Weights of a small transformer language model: no biases in attention or MLP, normalized queries and keys.
MLP neurons of a small language model. Each row is named by its layer, matrix (down: output weights) and neuron, and shows model dimensions 224-351. Each number is 500 + 25 x the weight over its row's rms, rounded and kept within 0 to 999. Numbers have three digits each.
After each neuron's rows, "raises" lists the tokens whose logits its output raises most directly, leaving later layers aside.

L4.down2744:493521437484484495529495483505539481530486530508485508483533506485477509476497469483496515498507503526538461486505470478454509465544499453494479473497462506493521524486459522488459493510486519509507507492497480521491501550514519491478484508525505510479496473459479477480527514536521501535493461467522507500506495518526433489484491519529456505499494533514507536489471526601485480521538
raises: "===", "On ", "====", "In ", "A "

L4.down2228:511491485476509525511531503500462534504517514524498538558509451513485456494457508514533464536506528507559448479477498479507526509504530540512540501495479509486521512502523505508464470426498489525477515464496519519515506507502487471540510453484456458521482488462533511501491485559535501485505500457498537480456474525501501505470538504543521499478527559506472486493537512494542504469488
raises: "we ", "he ", "she ", "they ", "He "

L4.down160:547472472554447527532526526483496525464529433500494509456506515517505509488498485540488494517485487504553500477456487507505479497505576518465499430510498462471527531510501494530478498490509497489530502480491514513473485481497535536491511497593489500522534479559490501523466548504483521463505512506490493496494517498469499491486508474488490485470523513520480550477424505504517483520463
raises: "which ", "authors ", "Modern ", "whom ", "documentary "

L4.down821:505474467405523514476564543464521485522455473531487531530466475499441490526492476483519502536468485562517485483480477464544517506504527512524512464522506468515477481483515523527506511443475512498492513524489486516466522501550504490480466534501477498547492480504492523474514490479479474534494534502514518476489536509512505453475483525510541499476561503494481511504527422463501489522466
raises: "include ", "include", "itself", "another ", "see "

L4.down239:533524463483501528532499448486453529516504451493513478534477507478522484517504458505537507564511519503506486510497474500495565480536515507518492515548465524511502514521497465499505510474494524524500550522494538521523481527473473472519509472503466501485512490481514524501525480478499500534467501484508499498489511507486514492489508535525485494502511530545472488513500497524530489460491
raises: "however", "he ", "However", "she ", "it "

L4.down0:531485508497441496509482533460513527494520492484513457498489465507544497453496473502517543474516472503475491514503469502486477543553547506493486495499518489511507512479529474476495503489510507582531529489453467467456507572496482500527495492483505525481484527500497468514459512475505497483502492525473441479511507458546532473491492502521497498533522499517498444527527453511461515493523
raises: "ft ", "000 ", "× ", "lives", "Episode"

L4.down3052:548493526446533509479487496488554467496508521457488453518527454520550497551502525499554476498451489514527463535502517479477516532528478554460534529489499533518478490454484540544473479505490492533467488510517488549514489492507521521506501502539467528500485502494491520487524458504527499518459515509486542469446497497521509485495497504492489476464526492544510513480489498504528522496522
raises: "you ", "there ", "available", "born ", "we "

L4.down510:528501474504506530519501525522486509516486517463521497523484486456509505499508467516462483457514515505538486462531479529516471470510500541556527497466493499500521499466479446504498506520554509508500493498496515503491507517488512465518533514516513523512446481534524561505447472497487505505528494487493482527503479522519538477523474481491526487471467485438524566476536526517464558526487
raises: "other ", "others", "its ", "others ", "any "

L4.down803:541478475477501448539522520495458507510470528466466548547460495460453464478490489547499463466492512536495540483501501490469498495528529524531548488523492518540539464497518498472518525486503460532507502499502524516500481527517517472541472472447503472478465496470504496493498516492483531496479482509523546488504506507500462476497477527513570496499520550503512475529488482534492548469479
raises: "other ", "are ", "include ", "include", "killed "

L4.down501:494483495518525496497500555478483479510492497435507530474489471498501515514506505473504479521511501491496504494503501465465484470556501478513493470535478519519491433490473515486500506477513487483512478483478498496504507520524556539512553501500483540508505490473498491488475453517501476532486501566477534549500549483487473485495532531516508483491536495470526490497491506506490451540514
raises: "196", "197", "201", "199", "194"

L4.down1406:463505507474455482450509467520511558541508481523519465507491485563501509515489478524503456489532470512535520545501505497488484506478542466477497499521494510496509471486472502476573470502494493479434504444483501513532493483499500534470516486490519469514508516520478562471481493471509480490502479479475509515574536517526469504482498446526553567499500486526496477486503517532456503496461
raises: "July ", "the ", "November ", "August ", "April "

L4.down567:516520474505522515497514504485537508503531460526521539516488521552475501479515503449509477485478514503473526502488518463484486523526528516467524490467537463499508508491469493506507455458509481517491518466500488469496479494527500475457511519493452506489493492478529531480508476482530489545478495499516517526492512477470469494468469533496500508530553502495515465496491512468476538517463
raises: "that ", "this ", "she ", "which ", "when "

L4.down2453:490433517491517509497505480486511503515517515496509504502527539524447548489459517512509554509500487508543518510482539484521526527451521508477535477510552516474504499540458535553467493547505489505518472494494494514495501537497466535540504480516504486458479498497474498497511521500471521489507521516534480497429511528464482508492516495511524490499477481485451465473503515507467510514531
raises: "units ", "unit ", "units", "type ", "times "

L4.down2579:496490547493518513508478478471489487545532486509521492524529449479500506534456494520508439481510526535496510506512482471545508483521509463474511481486499499456519514503510510518504505460485485540436542483478516486504501513473507492499502478483458526488473482512523510480512490501481497546520521510489485494495525531522536487469554550529554458471507520487517494465532528524531495445471
raises: "he ", "she ", "they ", "it ", "many "

L4.down2748:503506503495508529505548564466496530501495560470483473502548512440489505469501467503542479516454488531500529500540458483497540522560493449493508495524526518503481488501471485474538504462521486502492492490448508537482521507534528520468492566493530502518514467450489487483532476505508452495502480498514503453479538494483495547485493513513513527501499540488496497538516541459458467510533
raises: "202", "201", "198", "199", "192"

L4.down2696:523465489487474530532505483503499485493535479466496505483522473486536491507471490502501488492494499510503483505489518498488494465525510480540509473503500519472477505485519523529498497502519460509512518462512525499510483513498501504555480497512505509499504459496576483481477504461531531531501485498493529463513542483516482485484504497518491508529497518504548537518445534486458541479554
raises: "the ", "this ", "this", "their ", "these "

L4.down688:500543460492449543503494510511485431498498537478484497483496498497548468520485454517491497522512500524491480479487501493508527479508496455529470460550510509478494496486464496465483511505479539481517464532491473513467494509495520493475496477541521542513463486456511439517517479504474495510491501477531493519493479514510468472494482488471466519515492509491465522523488463532543529538567
raises: "===", "====", "On ", "it ", "Pre"

L4.down709:516493530487508575540474493532526496512527511491529439481544485480468527551499499491539476552502503490525494514481493521521497499514535502449491476502487567482495529509500505518483480497494539530494474504527485483495488525493494495473531498527475508490533488507491509445531462501527495530515508527522494507490464504492493484470505532480478480462465514519513474503493518490502510478538
raises: "they ", "he ", "she ", "we ", "Location "

L4.down2517:577504456457529516506513500497487469470505510496527522490553478515445468520503501491539476524475542493476510516490446506496479494495483525509486495544473527493525548523484471506555511483465517464475499489462505500527534516487511522500463539501522518504508500495515456514460473506490499458507461564481486497471468466526541538558507505524509520518523500493532514549527532507494496491459
raises: "un ", "ung ", "ung", "e", "ang "

L4.down2336:505494562474459465517498512538528461473522533468531498551482529455506490531540480490501495540477511511462502512515435498523513500519465501477500484509484507539496458461488489526547499518540502478507513479473454510555502480465484496492476508464513515438541505445502506460506506482503473513515502496480527525487517527475529474512479495533493486485476529520517489510472519495454458520478
raises: "number ", "range ", "third ", "second ", "fourth "

L4.down882:532500496537458521470507483499494500517458469478516515507479518459492475444480512506511504464478480529556462500484517508495531486487524552496452516532480511448472545501521505520471494482502501499507501468483475522535485521525471531526489495509460443473526481517525482485505502484536545519532516464496507486508501483518486479496481491474535523455501541547508518488499499514476490486571
raises: "to ", "he ", "because ", "due ", "his "

L4.down2711:495467487512484482492530479525481503544489544487501520516514535503494439498530477458443494530507477499548521490458460476528518550518469485491492526507462522530514452474493537516535510485500516506514493488511476550517493506500480488533530508503522486507513517486454557442509475438525466483521476470484479497507481498506460489541507480474509444504520512502496513544489554510528579446470
raises: "second ", "third ", "quarter", "fourth ", "sixth "

L4.down548:493497524487539548513470492485496515503496500468503468480526509512524514501498515533495512529424480532503504574516511501514529511514486484479532521480496479485466501497473494518477508449508524502492547518534451508485472472469479512550501504507508501486501452502479537491467521473521541521462483531488478477530533482501494506511503497500513492489527492519486500486519482513477504526498
raises: "the ", "all ", "them ", "these ", "its "

L4.down1818:488510557532493485523508520502484477467497480468524508488523499503512498470533509491455492498487514532507526511485531502491468521501466486517553497512488514502514505472490517520522460499551476477462526493503478491470468508495466493513497517530499469506509522549492489463465486489489519500532520462466463522512530490476497507505515447483492509502488526496520513481489500487509452496491
raises: "her ", "his ", "the ", "202", "201"

L4.down1706:496517498476505522537497580483507508507545496500510495515555502497516535480510481532506524501527477514462506513486505512480508499495503511514475487527523542505514488509503521471510492506489483551506491469509478486483501525472511491473466517514525541572500501536493511487463462486475479542513505489527492507506532459496496497500475500464520521502470462514448490488516485492445483461480
raises: "become ", "play ", "represent ", "come ", "share "

L4.down2384:492566456513501518512495521519512505506462490501484545472513462476470541466496506522518520509525526493485506543489518502488483502525546470492507504550511516461497493513466508527486536465479483519466494478485455497481508533510531500486488504493461468498516511546512504478497502501494512534517463472472516516497510513498496511493503474499459498497513477523482494440491522555497458546499
raises: "She ", "He ", "In ", "Her ", "she "

L4.down396:532487508519498541438529491514515479534490526469546553506516504544500489514521460462447473459466523454487520452533461459492518461470476490472519503510513496514482535455523515506481503468514462509517467466498541499549505445476524469519491511492515511480534538503500488478463553501512500513460466491508535484514572460491471531515464491528510518499502514492483520502505480502526546502499
raises: "==", "====", "and ", "– ", "in "

L4.down411:522501475520495534501477502505547490467514451503482522497457488512441511508494463464480477485478507512541457493494484490455489494516462519479512489538488501474543513536576519494537513490508524521500458526468511528489480515484510467513501510506459508574524517522470469464511474495530491503534470529477464479481505530541447553512516528492479519489486519494508510479483484531528489509496
raises: "i ", "i", "fr", "Latin ", "|"

L4.down1610:508490509459514475502477550500500480485497466519500499466491524449530515497488469501461471501489482505497481503508489513500531520533515489465503491476519523475446468559501521534497511500475480500442463513482463472467477501547505511522486485503448528525502519497514458477473468527522476500494521539521494484474508466536497521535502520506467488522495538540503476483488463522497484507506
raises: "she ", "he ", "it ", "however", "they "

L4.down1554:492431500467484509499508541491511480484547457514493499526485469515507531542486518510530496517495518499504472507468525487549544519514523453502517511513476507494489470531522511509461523464499512506467509480512519482462513509538497500513534508472465514508494484484477557455523475519484466514516538519479493495476503520510510478428494487501499474475505503541506502476523493490451481523510
raises: "they ", "she ", "will ", "it ", "he "

L4.down1935:521528464496527478502505485520487499489530480510459487512481462502501510491484519515535489512512507492530480476472516427532528502515452534513444494519475465460494497472495494514455511481534522496514485485497527493485494519494489478525529491539473530448535471483541455499509449541508507518523505476500530472507501467519520493479492499532487512549525502536470529485490512486523497491517
raises: "he ", "==", "they ", "participants ", "it "

L4.down2587:493534516498490464488478494531505519475511554507516487491534500526493490550496523482470489463555503501508515490495498483492486516460501483460479525463487486532532531461511476490510544483508476540505517511512479521522527514466535527527502458506528512495527498516533508497524504515488520513501561500495466490559517503505489493558512469514484517489515523484532520498526500509444512435467
raises: "of ", "and ", "respectively", "in ", "at "

L4.down1681:528490536509528543513482518511491499455509500519488478552541508448559505547477470492493504542499492528551494532495491498533522489517505545505529493540459511505502491479504493480491454484532474464508553484506474526536476514522482460507480512522490489474509477493460503492468474474520518510522503464457503515521502487525522500497519522491528486487465531512533543498510522472475461500470
raises: "it ", "the ", "its ", "their ", "other "

L4.down2922:512471482493525530521517518514488503473488498544495493534452482488524512537511516491493469513509534481509498503495529519477493491498489481503513495526485518470518486530525496477461485482541505447522535509486541508495468486510541471469496469529464538494526513457494486500534493509544529487514527508452521484508502520507534467525538477469527569503466524513479510555484529501475451477496
raises: "what ", "how ", "been ", "not ", "whether "

L4.down2465:503475523465516532467509495487490474483508495507508514507476476549468508520458512464491486480513471538485472458464514469480497501491477467542506498507505516486526486540548527486510486451507494448512491481491486491478497485471526491514523480504532498546466519456498498494480478527478535552475553516521481528483502531494510518562498519506553528526495487496518470511461477521496518452518
raises: "|", "nor ", "→ ", "only", "until "

L4.down589:524487499494518492477542463528517490552536472514500481495496532520457503508485533520525501475498514474521517493488517491513503502514534508495513477443531513503526530471474508519530493507498519521510540508514499541515505511512481492498500514461483515488529516495551501467513524519520486503470514487478506488490530558496526488474510496531506529482471525479487466498473512497535523441480
raises: "and ", "were ", "for ", "from ", "before "

L4.down480:546479468518544520491462524489524491498497507490498527479487480482451497504531468501513536502468535515523517493505475495530510496496530564521488516542496539572510498527481453489493495476489476511479511499477507480493511489495523504483448520507487570505533454523500490488514505495496491537515527499473502483465536468521500499461509481515521493472541528498440520458496529546465475516506
raises: "been ", "become ", "grown ", "come ", "died "

L4.down789:504459499462541512475486522443491512463500459527526550537463471495498509447481475496550486522498522503485481490513529493502525483508523484486501513492493524478524487483512494497491506474536486517452483463476495445507531492539502527479495490452503535502516469446519501469487455515532492592507525498512487528486463500482478476500487490534483544451510454523466530485519501519491498479445
raises: "if ", "when ", "he ", "she ", "during "

L4.down1445:468521522528484458517556493518519492470496489493502508438497507493457468472498494518525536502495505528527513503518542506485489505482502523533517453483499494487514516500515494487490555539498565524499478517510495526516481476496532555463501526517489517437470491541527465502516478475422489528495523513489518516492472507491537496509570475473522504492521471492429510468518462517484498466471
raises: "to ", "built ", "represented ", "included ", "until "

L4.down2802:530530441500455485483514536497522491490465497505527495555477560505497501485534453486507492493498481508499486531467498463474495496451468485469499479489521484506478486509511529477487496507510494475503442472484502528486536503523497468456499500494494503485483458512533513481462529427540533475487464546496514474508591465517482481562498508468527509528510480503523511487482505451485482526539
raises: "201", "200", "194", "202", "198"

L4.down1357:471481438478543539504490545469535506503477510443526503547486512509472497457504493478497544466528484552477458510493505445493497489500507526455494513477517507531529502516534490486491541508490438533496483467476501495477562529503495497481502502503541473523514491414540484516494474480513457524503491503521507477468479497514435472496509495541493520492534478530535473483507501498496490540490
raises: "by ", "of ", "until ", "on ", "from "

L4.down337:531471509533476509484506530518527485486481499525476463459477491500528484453500539509476495474505494513525495491473477499411528464498485499510501511496535538492415511475468489483505490518466497508519506488495487516455483530509498478488536513486502501534508478542548471518483508566525497473460491512486500503467528462513498490506479510494509548501503525491490488496465505550510511502534
raises: "ISBN ", "===", "==", "=", "===="

L4.down336:518475537481512481516463466489509502492493479508485518513472566529502492489500549506473530514553501497533471500485488488558515505545490491481530500527484528501527512519507485514497545467460518506498525493509480533462445485488492478558545536521508500523511495518517511447471458504492519510495543540510518473472513519532504480504447528511513493496557482507494490511521503479498525494498
raises: "els ", "els", "ys ", "ters ", "eld"

L4.down1052:513528497498490513546474511492525524538521456493490505511500484506532484470515502480503470532524508516520504505496513471496545490551542484534520519490498435500500499506473460500494498513500511516458500496523501493483477556534521466486489521499458443487518466466478505496502479474523514542503460473470504476486537476497469477491487528517472482474525459536520536509509497512473527521535
raises: "According ", "In ", "He ", "On ", "By "

L4.down708:516488474456520494474527468495496528501523489491485473559519490511527486519515493469473462484465471518502474482487520550463540502497496533496508541508505489520485487484495468514560492448483535479532476511522494492476511503521499480523529493501501516481485499455486495525496473467497473525543516497511497499493487519475476537468490500477512537477484486461500469528462510499516501510497
raises: "on", "es", "on ", "es ", "or"

L4.down2334:559493487480514510490479471498432510528492512442528522524518454525479516528483541523494445502532505496481485527472509502490498513500555503518487440519533501464564509536542514494525527454507474533477523496530491496513501482483499491515511497483520519486475471495496490515494547461503521510492531505481497485473532535504493492503506480498468531516493494473522517513472483528539491474502
raises: "mp", "ent ", "ers", "er ", "ie "

L4.down2441:500511480477435467484512469519500521500556501481470510445483492489529508455504520535454516480512524514470518529505491526486522491514466485506496466474500464479485520516461525475461478491505525517496514485535455537521523468495491556530523453546488513542480502533495500518474489514491510492485526469508461475504488475468418491493493508489479489504488486499520519455469436518503497537520
raises: "which ", "whom ", "existence", "who ", "this "

L4.down1653:506495536504502476460535553487499478537516486478543525497482449463469533513436506531486492474500488507504503498470531543495534476531503478529522472501506516490493476449495485523513549514516473524453506490482489462493493468484510493473494519462493501554492501527524518526541479485457473510527531444482498469491530479497514510529536480546498503534501525512515538503493494523501524533539
raises: "she ", "he ", "signed ", "her ", "won "

L4.down2626:519504496457572561536496530493498534488515491455506462487515437514529515531484505461506498552489459532518471554480500467486530483522496530461497497491527517458491474540511503489461493473506494510467533480510496513456478516511468520503542504534478504521539490510477477497477461473481514517493505510487498506493507504542519484448519517491528491482542526565508500474506465482477512489522
raises: "it ", "they ", "she ", "he ", "someone "

L4.down2669:463533488506471507483501470499546494514532536512522529513480470502448495520507489507507489524445493514492514494571480499520461494485500469532531486525460469486501453476525522515555510503483478460477531518484492544527515492529531522488484512548511492482534466515488510501489489545531493525473453482479493516493510510536472505491466519512496494475505480502468527479498490522516502507493
raises: "i", "e", "i ", "e ", "o"

L4.down1867:502486438522453529494549470511530509501491501504509527489441543504450472539491497470513492472501508503487465521504465512483545503473495515479520516482505521527478508459538467483492505507537473548503465519506543536483527489510505534516517535503470495506544491485482492502494518523505500480496458509497468495494487492477488518487540500482491566488503509492492464488503499539489484536506
raises: "and ", "on ", "with ", "(", "towards "

L4.down6:505490518489526440448535484494484529516484511487511510475493476562515534436524489477459541497529520528476490481470471472505499504528507495499509478487541504491504448523525504483491457506518456521522486456464485488523520495506519508504478503482499464495448454462481503506506511502539485517470538521529496454445491535525452521474493532548502513521525507492461510500477493472466477523521
raises: "than ", "nor ", "|", "until ", "| "

L4.down2723:528523528507521519522466529532481494485493448515494520509505540478502510505526547529483469501475480496523532470480527484524471491486510493465491489488539503487509501460498487518502507483460516526466495490536481515458454502506485473516505468510498451488505518515491482508482480522533527503515529471476477489514563477503499530486517484508518478542478535507516512482510487548513510543473
raises: "his ", "her ", "he ", "press ", "newspaper "

L4.down1252:532502479559545525499501480479495525461551500462502493517512486478475517428488509497521509484495456491496512506487521490510514488484525516460524492537502499512506538509509500469489475446521528466494484463479501515538551526498499507515514499497483529476480488498458523451520543510550523488477490513519487478530484571524495472529487483481475533483512558519494516503516502468475511498504
raises: "process", "by ", "of ", "about ", "against "

L4.down1213:515478501475513537517494526511468512472500459460464475445499461500518506506482521463480467510483479487537504500465537477484528500539493486489479498512507521477475490503482516501486496492496535515463488527502501505472520516521493513505529515541443528533541493487523476480517456482490511536491519495509514477494501521480507484486501543520500480491533489533492480481503478469485507480529
raises: "she ", "he ", "they ", "it ", "this "

L4.down2108:489471492492528523504520507469550490534468496536516480480471505483486510487497486508512490491500510497541515505515463461509485480527525467504466455532499513518503483469534505549564492492503540486528548508501539519459556515510525513492463508520481514492480505500549484455548499518537479519526519489439514486494552485461486536500490487521484496459497496513519472505463503481455460487490
raises: "etc", "Sea", ";", ").", "]"

L4.down2318:531525453501498504510517549522499451475534520491477492476558507495490484484517482520463500478496522479473502502483482507459502513500488476511518504516493500476501506503502509504500536450484491497524447506492497522498544508455519498561485505504488517468502519526452493470515502485533519480465520568521523498501504481494455513516512486505487493539494455492548526512541464480475494491558
raises: "202", "201", "Awards ", "mention ", "Awards"

L4.down173:475497467492530464518491496521470489494519537459516483471478487477570552500496507510454477519494495501533460501460520486469511495547480461504459485519495481497476475511457521478464491488497470457472494486479442489462486462526502526529546492523489535500491501489461495528487518463485465478484521490482520489496556489493491493504501501510467473496486504502517497474517510519500499536510
raises: "this ", "the ", "these ", "episodes ", "matches "

L4.down2119:514477530482527459527473501506482490508499511493516466520532455501574478499507476494481443524494538488481501512537504470474531484528468525488456470496469493508498494481541525480529454485523497477466502496472514541486482518506515457528527483509498469463499491498513506514490495494522517501488498485508519515520518462555529515489482503487483473497499555486491537546476519496521438539482
raises: "him ", "them ", "it ", "her ", "herself "

L4.down50:511502583509486490547480490508472493520502504532473535526474524528491501519479485526517516498521553503500467529506509506510524494489549495480473494461473518510528489514536498458521502492490487497508517461479478447554509471487510502544502498520530494487473492493514473552464488448495522490504463486468506472530508486472503486490524467507509463467538476506502514513545470483519471466520
raises: "it", "its ", "ised ", "it ", "its"

L4.down261:522490445461485498426487456519533504518505516495500498520489490519490512510482512478519518521496519471478509489486466513498506500451488526501480461502501487510540544479508495504529529528531491570503498512486516505530542498454501452528483459494518505486419532476506520514521513503486489494525473459489533451485519505539464479542530495507530541486483493515513507506529513508552493526520
raises: "and ", "(", "– ", "— ", "from "

L4.down2689:513510458520517516503507464496481514486503480512505480497543469480464455498473548515487521481446547509494497504512475458538522490534487507501543480504473531457530531536498508493493514508476520509490481515488516535513473549483478468530484546492508491494497502513517475528473520483534511502527529515505480482490471480523512546514504494536507492476480477490532531463499520479537490488516
raises: "i ", "i", "g ", "ley ", "ai "

L4.down1121:526509482490540503488491534492533503465481537463484497500545512547504476486543475456470463485511485510517467496498546483504505480497544536493477450481511469521516485528503498481498514522473503494480506509552420501552471507539521488518550477493511483495467505526471495476527532430526485505506505480488519533519498550492499506491505511472528489490550532526487500502508504480495497453534
raises: "centuries", "century ", "son", "Anniversary ", "son "

L4.down41:508504480530530500496519544497569511441509510464516535481513522515485476481489491482500552479519490510471470505472506447453477511521503423508496487531505482503475514517492499513487490468471482535482490507484478472505467522507514537474518515540539454484529494455534485525562494490521473530507504472483521494522512461491500491499511489516470502512548536488539521488492496479481507538513
raises: "202", "201", "198", "199", "200"

L4.down1838:499502488460464469528527510554512498528500483485480483490482574477456512480501475505495522502440509495479520491476449452470515497502524529528536492510496469516476518479519543479542477473512499484474452517484486503481492517533512519458531504495476520525508522549536510523520493489495451476490486509461453513480527487525496513455544461500506516434527498467485490457490522506468471516476
raises: "become ", "as ", "grow ", "is ", "| "

L4.down305:501458492484541513543512523496518492526495485482428518474499485496466513524467511489499480555508497488492510493533486499485481502495480534482489463527484473502529459501529500491511497556493470560506504530485532519495482504490516492554461511551524452517482480542500528517508519443477504503499488496462489494503480499510466489516523524532527499485515558495514528500526480538529482472524
raises: "himself ", "how ", "it", "him ", "one"

L4.down1665:481491543499478550487503498497490482546489467499482523503517478489490505546534520506509506530507475510538456488534506503523459501506513511450479483553457452485502502483540464514516476496494521513504497504467511523486467499523532507492481518516510493513512486523492485511499459518483505472574567517462508490481445516499522476517528511549529494490520557510487529500501533512497516531505
raises: "their ", "its ", "they ", "it ", "her "

L4.down422:493550518511481519504493455491513518479518492481493469503488502509558478502496544474508457486429503507509478494510503528488524491489511549475500472507495489496460480478482505551510505514485492531489503503523524519519499504517500496531525514545512524550513486481498511532459503505505504487436526475488513532503495481537575482512487510526503485501507491496455502504451549531438520518515
raises: "the ", "a ", "their ", "its ", "operate "

L4.down106:519460527493495466485528544462450537457493488500463520556474505478500532481502531483479490508502527554503477506449474525524513514494500516467515483488531547470486510450506457476513500521500535476535520496531495520526513507506520524539462521483474523512484448480507503448529501481484497503503474462506488502484491472486505478510509519494542468530484520549526479486487523512506500475460
raises: "ally ", "al", "al ", "ally", "als "

L4.down116:501497505488527490486462518522524532539500508455500544434473502490513527534536516505528510493510514499494493500528491485511530498493532494539487477541473531510511537492509511516499489480533503479494529482515516517458463510509549483531502485532501548477492513492480486480522514455520494455531476493512490461461507496506508523520515473474447500454482497540520496551472492497527459509520
raises: "the ", "on ", "again ", "as ", "a "

L4.down1748:508509530512526512465512449489545523534495519465574487493494496495471512529496469473487479473473517530517502529533492511521503536490534501483463512472520532542496535480506495463543478469474482529485488529484512513513532441497500520486454533486539448531540500527527510494546523461495511526469523508553434500496493508499528496494498525499533517472521448517453463466482465501502487455485
raises: "and ", "& ", "at ", "or ", "y "

L4.down448:505493488490490513489494528484540551538493485513523525532536491463510463531473521518461508500523423442455529525478504464482471524494531466488510532492503510511463495480537538510486507446479475529455518495466486487531488498492493504503512481500481504493536525496515519532513530488511505494480498470462511466519516494495443521495520513542462500463475542457494486486472540522489539466497
raises: "Result ", "\n", "200", "201", "Other "

L4.down892:502517495472490479453500514463550504531448484510467502480510546496518508488485496524461469517515441542513495509489453532494461492462471458492516477497479518503455499517487474468473511492513500530488479505492481540507485491493527501537495538467518507485480507543483492512505496480526547462493482491508533432506483522525475561539468509552465492464469480544492461454490490545530482478492
raises: "====", "==", "acters", "===", "example"

L4.down1942:487492472474511467472526470494512522477514508461498481507516508520530524533445521490512514514456455510513511515531520516557490560487490508491513499478507548514503507542493531528482540500489500524478490499524497516470526476527469454512526531508512464524496481503519515505493458530485445505511491534495484509501504543474528531483503519513512464527487513527521516483510484472515517518505
raises: "there ", "we ", "he ", "she ", "they "

L4.down631:543481493497513522477495532504515473498535466520515522500498473474502447472486520549458512521468435457508514502485472450493537479506506486478508528499495491495495488466480469436543526468508470465470496501484492471486515536541514529518513476474517517489518549489491507492512484520474539521508484503503517521542536488544475528516513493473503519492532556490522468504505509493433528493494
raises: "August ", "October ", "July ", "September ", "June "

L4.down1885:506506498490468491538499512452506479515476500523522514450507508541465498514468517530532476474489499505572562504534531493517504474497509471530515506492516532508488545490496466521523528522488502508497535518499488477483483498536484539505477512424480506512531496514505504480478487541467492500478456474504463509534473494533509497493541529497520485543511514507454493490485488503506506488475
raises: "who ", "whom ", "knew ", "appointed ", "believes "

L4.down1023:494446492514540484491490534481517466499521496491504472484499510497504501517479520527501458478480530498497518517509488465466479489526497465497504465519499499512490484530488517494498466460488496461501489471513498491475541503509481537539510449490486519470486510484544512479464522554504503456500506536527485476479563480540517492478507510496520526481506526451499486496499519505505505547491
raises: "196", "191", "the ", "March ", "201"

L4.down1184:534491515536470448527491512545494470517497524561485476464522509504494478505488488487489540521509498498506417504506518466464516511494508495480474514468507512495526506506563515460465451508502478522512483515507531459496462519472473504529510534478508558488439492524537539465523489503508493522479516460528466494509510459471501504531518486499502473478536524505503533491452518540496482457520
raises: "ering ", "ered ", "ibility ", "er ", "ator "

L4.down351:517456492495484535501510519514480503478486491457548531517474515508530506519494533512540481515468514481476532477548457511469557524463514516514501456534488464498498488502493483462499518501553498470494504517487508548526532503513519492495474473516475500538505467476480462515513526508542504508501515528500505489534512534485503485497517465489517507472563531508490546514492528533503514513501
raises: "how ", "what ", "whether ", "between ", "from "

L4.down126:532469533473510485523507527478481490494531475501529497517486466473531525454452507496526478489502503501478523480480504454524502471531535499486491478484528528488525440528506515520542490505440476495501528495507494478496506500532506500509527498548465458518519488528522539484490498515498435505520491538505492472551472495527495502459485525517503472501527493545514504481522471482477489472473
raises: "had ", "he ", "have ", "she ", "there "